Weights of a small GPT-style language model, trained from scratch on English Wikipedia: 13 layers, rotary positions.
MLP neurons of a small language model. Each row is named by its layer, matrix (gate and up: input weights; down: output weights) and neuron, and shows model dimensions 0-255. Each number is 128 + 32 x the weight over its row's rms, rounded and kept within 0 to 255. Numbers have three digits each. A neuron's up and down rows have the sign that makes its largest values positive.
Before each neuron's rows, "fires before" lists the tokens most often just after its 100 highest values on Wikipedia text that the model never trained on; "fires in" lists the words (lower case) most often at its 100 highest values on Wikipedia text that the model never trained on.

fires before: " the", " which", " them", " these", " his"
fires in: "of"
L2.gate639:101155207149063094150187124092132161196108099084107103083169189126165068088133133098105202131158145140131137189139151129142192157149106088158109079058145131177136061126090148183102119109162130161079115144160126168136166073114157141179138139150067126154197112102075121116116096149115124123107092167142122178168141136096069144184117097153096110143153129043152109111177097105087126128145116167101207077170099154123097125100119136106147095102129151158147141126097164179124158148126134175127135096151152130123110118118118131131170148111143169091116138173108156109092137089142105118111123180142128181135176119175056136141088156108142142189128087119046155165118165093068110137157096142130135099125140161160132183178110069198056161166127106152095118135142133129100074095109113
L2.up639:141151197115040136114125081087134087100167183098162192156160119146102185143110136055150144131156082187138143119124164105151176170159120156099149113055146120156086098130105093148093096143151097131143181138162119147137185151127111146161156098086171111142168099116094128107122141108117172101086095157111106111104139187099112120113134126089105098188115089078126131090144106108131132079124152141135147076110073119069114132087054135168127155111171149142093113135158131080108170168167095099090163208149150192056145120178158130158108071132130108097093137138124114167101118071130125143125160139120153152130172125134108148141153091094142147153116167127109130177196159126102130147141169123189113187132118133165123082117136154158095110129152146123120158130153115074123076082103048
L2.down639:076139106138086161147121064112110127131081195161149133143143053161179143162133142140133088147149132137121107145129085157131129102108132107097114078128120118111090146098141125147133101080123149171170120145077119163159144109123170148133099066126199133093196151135071180140109107124116137158148146137108122163134081135129167068141135148134167076126105110128158112088082147115109087139175111092092117146151157117160149132147133115061139125096116070112140097100164077140098118085137175120167125116122118128086177133145119109146114131120037133075108099095130154123123141132111117141127171149135130150115090149131125063133181163171112097084127145168128093189062186119151130125124177140133110127177167060170122120120081162152126137126161211094128147172134130133159147150113158

fires before: "0", "1", " ", " a", " his"
fires in: "made", "2000", "2001", "star", "2002"
L2.gate637:137121182147167125115129169114150093123082106156157127114158079137139125140117142183084141103070095116114097195141096073114138122140162082201116140115196161152170111101174080088081138103138162165128141156152163105130088214116150147117169162124182138169116030083157134115063154133111141109074109155133153118100177165088170113105130086097136109059157110120156124089074103148101148129133159140166176106065136141159112146116109080111149143139112091151126157141114104129192137126142128100201089158112103071068135063162131094121080161115133123084144140099126120157150114105086115098096156074146135169126136095091137140144131096141103141089075084154075135095172149171125108163093119200156107099162170114125138073155090108150076084178122120137112151087184079116121078153125189
L2.up637:139133125132071130144120107113125093105154076143113104129121129072149151076104134116108151165182076144098146187178118087126181120100103129090110174192153161174117092149101069097201192134128122096163161137118148091174134115122116122105152089125180126105116132078102134058115130088132139125150105081158154081118126107178110041136077117116151127165118109129161106115133146202118142205110046147117137155123065105183085149121129132128109134123116079097102125158153116096147135157184077134140133152191123157115151128132089151140126123183104107132092118123077145137117193173156101084160136111123142166148086098153116109091090129116176158103185120132092081094133121175161181130117149193175143162118130059176139137102170189105118096154090090134210136091185136174155127147151142
L2.down637:062146106106104142155112093114135190128161097163206172128103160141098123096124139145089112179148153135106142141078097057096193165128064175139068161148133131135134135175076059111113134198154139079133123135136155128080134134148093084113111155155136126114119145091118165118168170127114086138145104137089148124102155141147121121140174080142153112135076146142104124167133164128092085134146074127159123142164107107159134114150121174078131131162107236157147133101141160157112121086109119149048145156117159142174140106109154138174188117111094079145145135138167163095071168138167153180146157139101110154068131111184138078093149142116115168167129150171142126126151145138110128178118143075087139106115106137054074122132130144150154160185118122133107124159120116129167127119138116

fires before: " ", " the"
fires in: "in"
L9.gate517:120117077081057156151175121143142154159108143145195118167130135086121169119084115096119105120105090131104045163119126095140111144155138164076170179157141107115119158178115177113153142171117091103134105083136125114143187175116135145111143128188078167114125187138142124131154149138164082163103128144197119175077146129080163178146147087172125129151093142106174109152125118160107091149123125175156103051122125204160022095131183121138105122159182144135183122040118155119177148185106101126142100141204168096120105184129121175125129098100163162125127195101053135147113114165177081170082182133161085125178113149096121124169117134141093120169104103102155153141197127112146120156180181126114077076149123165107160091119124135134132110087119159067183110147148125138080147106144127
L9.up517:153089155074129093162173125088162120107175163091107058145189115135125123118078137151156185173088121140172085102147119112133124097123109136114110194161096127150161176126118135130081115126099096131124161126119115194155143131177117112131192115164085128133187110132154104093172144152111093102105075089173115147112155169162112187171147107088089138142120150110133158116114171157085118075119096105089161137107107152171138148113123148120177136110114136143142174091108129142116140143185125156182100119181092114165113103156141172107113102100111125135092080099105122094145117130163093108175169115152021185127088090161112117114136086161152166163158092130187164131103167161107146189141134097172135112130124166157190143123138104181097057029120103119144132100154168116075170107161081
L9.down517:114142121085134130143139122119065105148097138137135139126082131112097155079115140109108105093157158104136106164143102116145115093064133145090093136110176146138128097103082122136124165065151139101135099123070156144098138154127165099075255169177137148103083142173136161158131123122106145135085082107159141161132083089039091111143186077171119114115123114166116103154193088139154090150156149123158143123144100105160133157115146186116129158174138194160151113114154149144130129124086120104122183148108136081140097129157174140164155107089219134136152160159139135159139152170116113120140229078129167127120119111103169160148127114114049066141189113123084127098156131091137096123143147141130149066166106119064122100121139131068161173135129161130122126190127082141175119134125116

fires before: " ", " century", " the"
fires in: "to", "and", "19th"
L5.gate163:162098116089142129090159108118164128101175166158177140101176125207096163124128088079158161157140143157146089129142155152178167119071137109131053077127130172180141120174112127098115141128111120096204083094074169122102095135186130158070101159162097097084114148162119094121126172142107148144088138085163157147119094062131127115099077161080123094089121138106068106141160158113140088124130129144146147165156119118164148168152101109140155179123169151124097131143170039072141174114176097142155148175122171132133159081013108127109196129155147163104119125095102129139079233131087107184067080134155133146168094171116161113159151079178138092113121144075141149149116129134106119157148140123135165129098122093088166061147146075131110100139090147069083128100143157141137164121145116
L5.up163:084167130045133147161110124111111089176096122105124128090102072126114165086064164101178104116123147162155127157107135148121126135085123179177112070089119155168188119131112092064143108156115159119134144135130152119128155111134152088212176111128101157187189121086110126059182150128123142078079149126162172076102168116127122157134180170081105077117144142090124147097125103128100151127167102094076140123046142127163133127096097090158110133124118137121111103102086170129138192081138098067137128098140156135162143208139165159163160151122113097088136144181101108076114122147151168094132156112103143133136101180122061127123118033160100071067109155142164152078172126146128138153096053126147108128108118151087100094159167141049140134105160135175131097117170116068089110130123093
L5.down163:135178060145102130099167113101181097113135114099112192103106114119135159129195139054111130161102149101103178141130165138128111191126156121134117116105154092147206087164144154133150128194104110100107108072137174129131169124123159083168091093133153137206162119166134084052144082124093137182133147167148135053120156138100137107107107165098129090112133124091096118143146108135143163127095152128182167143137146078070138187138107159105138153096144132104171156097130170126077151141116107151126149160068154134110166151115153125076093117096120187119067033141144182121180135178100157137161169105083156127152162155119110114125167069164130151061162164153126119130140157136136147212084108163143083131149133120110132069131152158123103185111172171140064179212114156112115092125074112

fires before: "'s", " of", "."
fires in: "men", "women", "people", "a", "master"
L10.gate766:211128114120151089132127192129055134107138103118088121146144174121082089083135077142128162092106098169153142101161115074084152103094069130169144145108130135074105181146084134165121190109134157132138147123120157168141140153114104182120071157136104173140112126099106148127115065091085139100132125102121130167150122105093102145052128109114135178144093100155169157159191128154103091130118101094087110079118105107140103105116160085087089128121110135130154062126152122138053146143129142139125078081078084161132128172137126159104176157103160072143154125115139173143114154077142071060186075071123130094092160133122158116147119180128119155151092118146087095131113129162165079145158138168149112111171119128167102168160089158178082127151117151194107100103182057185159124131141159
L10.up766:203082139078148136160090111117143160178101157112134117097152161092149168108094100197088134143150132172138166140144061112132096151083167167157144053134117110147122054141040183126133169157120098169082152104102109110174127151141094137157159134126104119167158133087188128140150124131136124094153132114125083135153064128135130168066137184132168115129106117116147180121150147113126159131084108136085109117079142153124120132145127103139125173182149185137149156119175155135147133175168107111039107050083121118111107150136146159068133157074143090093112131049131116157099135090158101163114189087116193091146149140099151157132120097176088125083093166167089102080167111163152148130152110155095128078143095119167133180118090138071118094119145103213156115194185124085152177148155108
L10.down766:131107087172178125048126132164158137110162137177113055131127125107099179125158156158140073087117169142068085153085135140165153098106154145142141139133158094134153196147120120122085119121159150129133118147140091084136098132127102173188072112133135072093110123166143153099136129146226143115165108146082135141068134150110140169151083127130129085134114144139148180107147108154136171154117136079148156191094122142120145110125111041134134145156079096162186155088144163104080123112093166045063093123122151091121156179143134084189155144125110154094158141128087153137114130120179137165066054150109172106148154104126146161126086154115129138133107151124138137062123133057117149142112190109149107149123121170154139153108157102126103088206131120152075104082095137124119129148134130

fires before: " of", " "
fires in: "number", "part"
L2.gate559:131137152150120159092124125110110119067117116128147130113119094128096086189108138105131126114146079112090162126075164150146120135132148155137117125091125090146179141118095112114117175121153180070185089105086124093185153132075078128101091153122149069209105085099088116111169113048038138141152158164130125126170134113150152124129186093119134167158108093098135112121093124112104044177093121117062169110124209156102171159143177152173154147084115145145080077133149147199120154097099065154189138108155080168161138137165058070162101202190167148109125146123135139154086140132149165097116115097120138050136070154175098090128135109153082169130115155152105147170154106126062132144098135104110113095049170095109118088085120158138158143086134058120079089084105128169125124109130109
L2.up559:209124133111123161167135109096096101083174174128170164090178091114130132112149097117208086121124178180123140074091147096090103125128149135092131168084141134164139143145123075154118121107124157126198185114138156139089126180114070152040098090124104156157113124106154152084149097103119139160109121134140115159134145152141116113132112140136145081100106103174109144165121116103152137059086186104149159107203144088137117149092124169160086134049164080103162141076118101173095127098146111046199094156081136127121130087138110125116128121159193149101141096123098121157151160110156108139104101100153085146096129155150096120135135155165094125134099122129137142183147125124096183169112159167142098154207115087136052038107135102079149101147124158139177149129168148147103092087102151
L2.down559:171088122150105132100144157153118108123151115133213140126126122114153145115110123125147110136196141141140118087132120116151127142174142208151127136100099116076099159152110129156137158131142118147126141105101128148131151143150153126088171068159113127120142172115088082032088195093102098116101126126146072154109126158092193145179159108133114120161053139125104159132132113082187121125098111163091106122194165129116166121129117105166187145172124088156130162125130105166120088049129146113102166157070161098124109146134107128081127095148183133171199117166159137116186159151112098080161112146158123060133141106146099085173112177093121129139102142068105169164184066151080146126124082085169091070146143124090060088101165078148139173111181141147130132148162087119143173045084147

fires before: " of", "'s", " by", ",", " in", "ville"
fires in: "part", "women", "townsville", "into", "parts"
L2.gate709:170159124112160138151122167151080151067160107089092136101195135137154101125165156133122186146123075110108188061110140148090126143131096114131130079105112186191147076138117105162114144118155099088089141147159143119145100161177130214183160066099099165086143080127153117114128199100162160084132183169162140117169077155163201150119218074127112139110075140111126164149160139145096166127129115183117169160093154138061115169130189138118091114105097124096142139151136170127097149040123187139174104111118105126161104131121092087130140209103162112117125132127129145194049180147143147137082166104152188206152102168143164070099136135120109135150114187125172160114139151148089109122187085172096086136098096140140155077128131170074118133069109124100122107139161095109059146161105076
L2.up709:132178148093107078080132152091099052218092161131155116092132121169122093111146177079131122077154142135119115078118117098125141129085152041075165172125080155139149138101099127149118100130153166151119113125117158170177134189107123105091139115110122066117136136134108078134074153139149093171104108099102107113136137139135147084139100074215178073111149145161125185123114108104107111118126155104114176181127108083136139160165109141152102164107098081133176108147129163161157129132137109192155168136103119128106116179145109134165101088196142109114165152179115110082115116122115072122137134006047155130139163129106170132137122177110087157077146163053132175146103121057137147118138145122163084138142150115096128073157156092089146172142141178079136177145115193110137169069134153
L2.down709:179126097125110071141064178188112125117103152124108076119158144143160182092106156133159062065149068167169151110139082161156149127097173099083150125149132182142100206112135093129123184107142147139110128157113145199119086102161090137139074117135119110107107129145155103145113131116064100133086095152124129137195088205083154124096140122081120158110123100119115080119144159162106093191175143127118116108186121067116146130166189158127124054077183139166070111126156142127135130159124158140112196203108128104149054119176178138116171120110123188094132144140120131174145150115100149125115112060153166129161077067121120120133128120141119080142105169098104190131172120160070164147115115081110159119090125097151149217124110107106172151125092169129123101096147139148116164116114100

fires before: " ", " the", " one", " a"
fires in: "both", "than", "between", "to", "around", "of"
L5.gate460:121112188093147132157127168116165114089121099088127126129125107138121141135094181050114122161189133115158106109111190109093117149095093183178119149081146141132123143146127091137116149170159154186132118098139087192119105144091064134159169107080130112158068115102100113116160147131103137110175151100170159098174075175159102194107187134065140116175146136147118114093189141130056117128105125161145144147070134135147083158148063165227149129141099134159164125144159110091123147118147098139167118050126136172142114172112172119202188122164158185132141121102109219169142105154172169118110157130130146120149069142132177133094127099160105144118119137153154153118113103173175078119126100158100176118126105165107122117175146117172183080116095165108116126143134211124088120131118198
L5.up460:133125115058105100092164084089136164141109135098111127091112104145099182134083114149105143102115109136129106150151161160102136124092097140127135155151095163084096128129132150153122137138214114121148070176134113145133129167148173111198170091176106107128146077132117157149123141111082130070163078086085115145142145095193107147150167146116069121090145116157140130122120133095118150098161124104095187113104161106138095134136145140184104144113198162150100090140165107114155145168129164148160068137094080166150104155156086100106063129112111105122120111108111193140141139142088113174108145139078178090176202115192153089095134157147169131137099114107146181158111155106103165110128164193168169186120083112146155172145168141110102133121176148166183168187172077124170135135145140
L5.down460:113142113131159094115211109124103110115115117114110146131103114131161086245143136107116129089159086119187106131154144102092122095084128105103173142103112112141134177140152093151119141082171142081127172102118111177157176187116110168088159164147098077113125154144130176087070112214074132106181085050092117148106153108149081127117120101137149100110146106158132121141110162113092132140135083119170155100086103108089151114158153067130106080151151148143145114060142102097064159127119165178127094165094148117099119088133141107087090142170129052133175147101161118158137175105158102183107132116140150106121184058147107184161136149130119133191154131147104066163159151076134143103139132127142145181115120133099182101094092126165109164128082145111130128137106149085149131095148089

fires before: " |", "'s", " of", " was", " the", " Army"
fires in: "member", "all", "women", "location", "it", "house"
L2.gate131:151168148118109085204170131090129187177135165092113185133119102080088145147125109099125105196099195136106153142131169137085138104120167164077174157119138085140144129140126086121115093108117124106129173122160155151083146103118084139124063161168069118127171147144080139196151126140129098131116089136089165148140163148105114122108171169120099097191096183118121154145144136060150167131079095064181149146096044137169169099166081175127116089088103142094138128157150107191132190157128103133125114108174105153119154150075160164146151169178088096078124104149118104172125154084117106135094128164128073114177101103145172148065169186147121103097138106118114158143094105103101146152078117096092123115127083114142133200114184109109158136057115115129099110171117170118098180112101087
L2.up131:114135144144123108160112123135052159095101127125137170140130118107049143212112142095127058129168159184135181147116136086140113146066133112115158064098099168168130180149069117145119112165130110122089139097144115089123137140094080087111164083103121111161169104164133110173139130159161181142097172145080073157132101167137145103099134123049123159144146097168153167125129171187114114144143129142152141131130108100175140113152076131127143197141165189162132141105088102130082172147109111129105080142092113075139161118179156122136133189101135111133154122162110092120106136117087096119085126143182130155099058185127097192148151186155164082118110156162125173139103090140143056050179140120134106112190117137155101160111057125107158113139081141181112142073100112057109137128095131
L2.down131:128155166138131090132107129092098092141093100137134098174124140129133169140189141132112037115120143129108142162130089100128148162196083074111108119097110172170134116174054105089040103104118123150198115130164153138142130128162101139153111102105138097080128127110120127150143116126121151090144122156086140168138111119149146138077095122100096117111151138185086187088112146109111115103136121091158185086158163012146057119149167131115127176104114190178149166167115115113065141136104170113136107088133120124140129117107174095148109132173101069095134070102171112158066132048144135130134113169166178114089144132115063182141104115103139117108126079134168097134158129152085152178125126133228107220160103172169131095118124150113171105100102136162104142123158082142126121088160112

fires before: " the", "'s"
fires in: "of", "women", "joined", "lead", "left", "founded"
L2.gate109:201079137087106149150140146140110139103176141154156141099116139112128091104135071099104153127155140103112092088085160121082172134154083133120128073121148139191127134108090093178139151146175112134151145113165131081150109155128128099135139163106124163144155059100045098150083199112111125107106147175107129211113169185061095144091172104123168080095106142065137220084068152118093102068109082139107209178095147153082104134147121100153085089133126126104121083152132160087147178110120119168166176162122158087186094113165096093073087102147121090114128159137171143188127080068150198086120152110146133146111120127123095140157126118135128079105105158118101049150156153176087147163111124118041126150147093124150129134093122164111143123089064074121135099095210125140074056141169152
L2.up109:085143132119146101065164121114133165125084136153120077154095100127148088159070105106136169127096069170166107125097125087100153122115105071161100112095097084115097131129077187084122119127080150127133063098138148102091056151103136130094162160165135135133142106088135117125113117096150126146131089075080101076118144108124154085127127153101131149147130118061190135129107144135109160164098085098121182124183178178118154075083152146087131144156081122114095075130140155151058139137176071119164094086109130142114129111168130158098126121127095135129071100158188065133111111161214163116066193162177158161147059114089114122067166111123186077166138132135173134184073128128136122143087126091110159157136106104157132143103116171102162121124074096130099089113174147104124151108147129
L2.down109:118151136113181125100110113086121154143094114081130126085130126144118124181106147127120099103174149112127116200089106133087135137178071097162117157113119153195133090148088178110096135164105119114174114155113131151129105152166156173107202124191130115117118074145127155204124148147135179117082121104079108141098177145121155126109139115136080086088140109045150139114119111150148088127161137107154182105115201133113134151127085137159127129147099097150105135044105200139084142108170139075171174100167108187122148128170118145145082135130026064150104167133095088125153163091148186063143135149141084146169139155084159163126114147094144156146139120137112098177212155173138137166137090131174150158151153117180110125150113151128134102105135087097172124189104164088095085102160129

fires before: " ", ","
fires in: "may", "april", "york", "january", "february"
L7.gate39:140095111144183111161144175172128176131100094151145193104117207176143070126084175131084087185156128123032064184127146141142119148105133085124198109158122123096098103112109122121117169134091185149108102143118118209180126131083123094136098129128130138179070153135151122157100070161072087165151126136150121088204132145193084160153149137092136146147120127095129136169133138181075149136114118132139095109139100175144112155110112128105144136095147114120199120157151162105129102125130136173167147140088045122143129148086121124132141155107095159136091133156171108083161142142180086066118112159117137125092139105095142195139114062124125164177137180161144095146101062151145097115145101177122147109154138154097145145126140094138136099138126123121088198136091147149101157084118140
L7.up39:140181140132176130143104166129133082144074136124184120065144117137126134114077084127084091148121076158090172178125157098118160089129118095105167083167088161068080140150130063132121101144136127159116198155087174091111086142148113123081093114114146109185132097117058086131091109112090095161159131071154145089110121143146111164135121076054188165103146087153131158120136082156088091161109115089103125097088128176117150120078100159137134130102168072162118114143120160127184101206080068127127151139147105102187086159137109195160125144172096155154153151132124091084184160158147147143119172140134045160155164097069115138123125175113071117140147155155139075097107146167084128117135121110100157160107180097155141127090087159183160110168117115068066105161052163136156185057158109
L7.down39:076216088121172194131133124171151125139159229173155113103124134081175141173177091112121112138098151125163131110153177231158139084092169144156140089076162078159079146143133159126157124175161090125057093146131132087089138121153141132115143085079126147080086121094185110106133132189162106146149129084110132123136146107107164173093073135098095148061115094213157121105099108185150107095113139164165111147141151107121141081121119143120141138146134068065089086116105148101152114160121155116148125104144121176087127121116113143125135070137162142123137137149090156168113171116117106089107154120131109120126099140124082121133138169142142151100130083096198105078116178192124122118152146075114166103133156088140107153083111187074081144114117123116176091165098128105081118121145120

fires before: "==\n", " of", " and", ",", "==\n\n", " in"
fires in: "career", "life", "end", "history", "biography", "education"
L7.gate31:087115104071172093115124142139164136110130086186138124136114177169078104146147163094053132105126145165127123152210106103120141157186141123134105159102118101126142109128145088138095203165131171137093141141138147153141135204117094143131144115117133181105119159130083142195154112147156174090139147170158113131083138157091131105084135136117120156188142154094089115132193182078109153121148163165113137084187147124182149083142141134144067130147133131134166069100162119168103119155170153111080154143117127167126169095137100075147126151131103162141123097145126054110084126105144135135115100118171149103106093091156201166113130147141122137139122172123146088179145078119141105155143078141130201182114166157172145119118085159146059107097170100075132129122155104170089082123114189
L7.up31:123099126149152179141126091064105137150126138125176145151119164134148150127094092130071097152201184105144134113170157120138153145104166104075164111089153110178104142177093084095142133132096116151095176139089074129151098095111153115110149130117132144120102115149123159117145120142121084098141113197084169118165107091116115108110122141090091109103113162177149132081123106189079095109143142162114111097134078065084135144141106134073137145151052113118121094135101122143109159096148145128143053142104108129122108069150154200053095153096075097165103147147167156185145138115068105109056135119161133094196129140124165075085123135195169105125068121117156068115170145145126111136126166135170152170119106115136195159109078165103101100172109149115058126214109097096118120110174153
L7.down31:170136128152128111122191111161128181085087116135162090131142151127191107120092107146201173104150131172101113084127095096127133136188064128144116119142100154083133091161175134160170063118141164125128134134147107089122105127099132156121224193082121100084158100124159093176141121106091104123167152130134147117136166138107144082172100137159169115161090132111168117142145155109104200161184125203185158091126136137125132087162181136166058100118135134161100097143128145096093094142161143085199096116118135078129113104116144173196103116190160109131183107103126108117106131131130128116176080116116162127145133092158170137152152127104132157133104135121125134164182096170102103087126150147158144185106135190130078103101095105164164156101138090134070161132109044143105086069080158

fires before: " the", " of", " ", " his", " them", " these"
fires in: "of", "number", "total", "group"
L5.gate682:210092116116106139082180119099105129137141186108158122066160116126108152123139098107100162116071177184124148121126152160153118120066148153108102097121136076096155160108069164114151085120131163170112124151069096153187115104092175069155117157180163113154110145078150109125163205139148161105172160033073197102150080139127147157091073180141176186137081129114054120168124131111110075077138065126085133155112107107137155108156110092158146065127125168146093138174121166163113082125151118152148121146084134149067151097140081115167126101104095151110143087105137084122143136149149111124133117123093134126124164089147117106111080113166124092122163150123128151071147176138057050156172118150126092180133159086134113164117139134149097109106143115119141133112135158131165193173140181
L5.up682:133105170179104140198128121138115173076154065122073120141127127107142133107127075111157094095137088219111067171108156133129151099100171134154162095057153097149133120107116093172145117121126190137138155153128082107109135149144177097155138134075120121114199102166105141142140167068122095139105166099090118162100141201177118138167137151181201186151110147126115101113107129101129103087099153137096147084155128135147114138149061099142119147108099093106107100138173172174126100151221117108102172101127133094145110179138111145137118124089152128145149116124122116213097067128122121033159115130123110089127075136124101093096160071117099144128117172107146107142184136139161151150095160113128106137129124142137116096144109184173106153144113131151138160168109174144157128121108089
L5.down682:152079151144069122111132123183120128162121096110116188099163080179163098152133146173112129122097089147117151141121154178100144139126118177157174147126129112135110146131121136154141146158153109108170132133139136186176140098086113145162051126071104107131183106156120171113112101122172125122117146155187117190097093145206127161102158141082100077053104120120100130130161120142072098063119149073118162091117046084178075140143134150128118153076131190110079169167148137149149161148103136122151168078134114117109124124142118102163109184191127140164143107101130112091131121121154130200112157077115126092121114123175121065123130149139134081113144138076049110199125129134142084144143118112086122107119182119125118127161063115168118158089171128110102080165168087133137116132130112

fires before: " ", " the", " May"
fires in: "on", "november", "september", "april", "december"
L9.gate204:100136120133124113155133136164113068086133112177165081090109122082202160142062186103131110132084169150170095138198104151106159144096117070103090184149061166131154064165098160133076146082118115098120120112127098184167140102120125127135155196080145121138100133193125116112154102170115159083112128124190110164165173155077075190085137128116129096211138155167161135136150127140120173113110130121098190141067184104140093174122098121090127126122123113119152131085139103098134137108124152150137158102108100079104072151177156124143174131152156091141172109120136086132142185150144083184173192170102148169090071136160138122159186151155113163075124134098110210108141138090153157110197141074137167181165111154134159111049091129110120141143133120153204115139132098161095132126142115
L9.up204:125118153190106115140093152120150069108158142210138139119119187093135124147147133098173130096116080097100098170159119063083096141119106135127119185181122183095117075097178121089184081100106121099160113149134099101153112139098135130149118169127181128139166115162105172198149149107137121120118130143122107063186140165134109143134156127151146152149193118168136168135169102077098130162179113136159110081151068108186089098144091097134127137139099148165155132093159128120111150150195163146085111158146162082145169130079120103144079140170119170077174140120148132140151145078118124136163094140148122149169037126173136127179193103104127069149114118090093139137090108098095108165143133155132145187136155105135094135133118072094089083067112108104071151139146028130106109152138116
L9.down204:139101174115183147116081139114102101151162146042105092179170161069131145167204185105127112103088114160159130137173116086189138152100102083157073140136132069133186043173108146110100107202142138119064188130140152105073105119150089040117052120161113117110119150200086125096172193162122217069187151152111081069145085152144117115137108122119142213140175132150137144057112115112079107127121146133140154184101139136134120096119119140108108167190114074117136119120146119158175103150148144064152098150134132126152155107096101138132115126132135122086131168108116104109149164127107134169118098114079112111115130151111138142102135144118149142055189136131116145082103123119160141179121168121172155154117155095109117087132058086091188128161133112139148113162066141124125139130096122

fires before: " "
fires in: "june", "april", "august", "may", "september"
L5.gate119:153100189113170160150116160142076093099172055145118127145163164095139060098150133125116111148124134128095150138085090086118155113094147116169131101157109105164094150114140144111167174088146137096131056029101113129128088142131167236124119142163164137158153093137161084157115094139124121153153128178131177085162188175099081099156101046146125107164143111085116114085105119147177105118129167096076115167151125103135183088168110165034099131078111134139094123135113138126084126155148101151141118142137121176075130099074103075141086101129068081149127122076134113144161127158161132172152180152199131179075152128139160127161081111164152132110161153132211074127089120108090090141145177205170133108135185114123146162136157095108149120129108143150143139180094117144096155108102165
L5.up119:159085157104109208169145135127136147137151113120130154082095093146125140118210137143124171095097136142093147106151121148067163110177154152132189104100117152150093188140197097149154127134152096129102127127154097178142136154144119132081119132130182054098118152099098157191061110162174114161121112173144132102093155117124091175092051159164135060113123115148145068090155110083093182090133134109106112114108141121181169090119136099082127144103143098075154189143184124152147089099136130145103140168179075120112125182108105123114126105100168137092135119096117128137175138139190127202147168184169083129112156096157183131099126162127142124121171172101114130133065154117049087150182152117106101092112130123122140137174087131162125120151135143093143105083132158104105123122072135
L5.down119:112107098119158133137115107120121123124109155112127148126126096131181160187133161108124107177129118130104142118188153145102149145077117073121159157145088084169124137103106151198041102117158095128075142092151167139104142116122140115099133079115146101120143153135147131168084170080150076145121134159070114097133077162140107151131091155145122135099100121104156104149151151079186176100139072148141118132121067148157123061145149103158114158151095000161138144143168096188078148136094170117156146123129156158095137133117125097096044127123107081135125063140107147099110128129127107103164138127107100142156115096152094076111142132169110110150120109176181112149056095146113095169117128120129109153123122119122154079151122134093119154191120130138146185186202170171121093122060194

fires before: " |", ")", " Ek", " Ros"
fires in: "fra", "hun", "rus", "ger", "esp", "pol"
L2.gate762:115154144128136096114118102123115150090170139126108092130118153110178100115169170104121062191165142109128162149135117105165157151107134109139089137102140133148105135132099078102120124166181110174086145127075109120060117097148152146107047113115152104157053160118162161127125159102074137189125109194124150140148167109100095114221082096119183078152094074116123129166137145138071112125080110129064167120154115122072179115105087194126114113063150137191133136112133144130131088082087066189076171119121152148144144127160102096123130160171083194077157135097153103103118152184119157119174058104102180174140159149110150169096108155173106131140174116210143092136106154116162115136100101169135146104142188151113157148151097114192139101135168136143110120101125122106146067167092197
L2.up762:157105173149180115117069121083167200092104127139132118174127124139117148156078137128139108125114175075123140114134096130135155159112114115054164132198156086151132155150070159111166180131139154131173182124095138112125159121121137147107174197165155131139140113157103162160138111103113119098122188101110117125139121169120109113085125151135126092170091149130091145119115064114090098093154125193111109143133162146092179117123186147130105174127157174147198146165099132110096139079119081153107158147120147118148128139115069189116162167152186183163111164083189086116155100118143116102159136140137188181183168193128151102118090129146139158122110218085054153129123117117117105173081092150111130174155172164095127145184092110118112097041141159049157090168157054074152202104166121
L2.down762:067102121146166143123104167132075184104084108132136115151098155107156088151151075067163069137169141070126061153137088100163132199114122077122120085117102095154153135140129171109192094226098108163166200062154085077120119117132101137148022128087113126142134126143113149169121121126068138160081198144085134093159132110111090129110129125145168125163092100129144095134116083124131055124124169149102172125124122159110178099109177126136132144083136076183139223176145149091106103089105123091133131111215102150118122130122140126175124105100128111120143159073135130143123120097095188131100074127125163188119120165146164135118128127095081121116088136114098098088152112130173096071117162117081102148081113160092116094155167122150194131153092139144134152126082116108137131119151178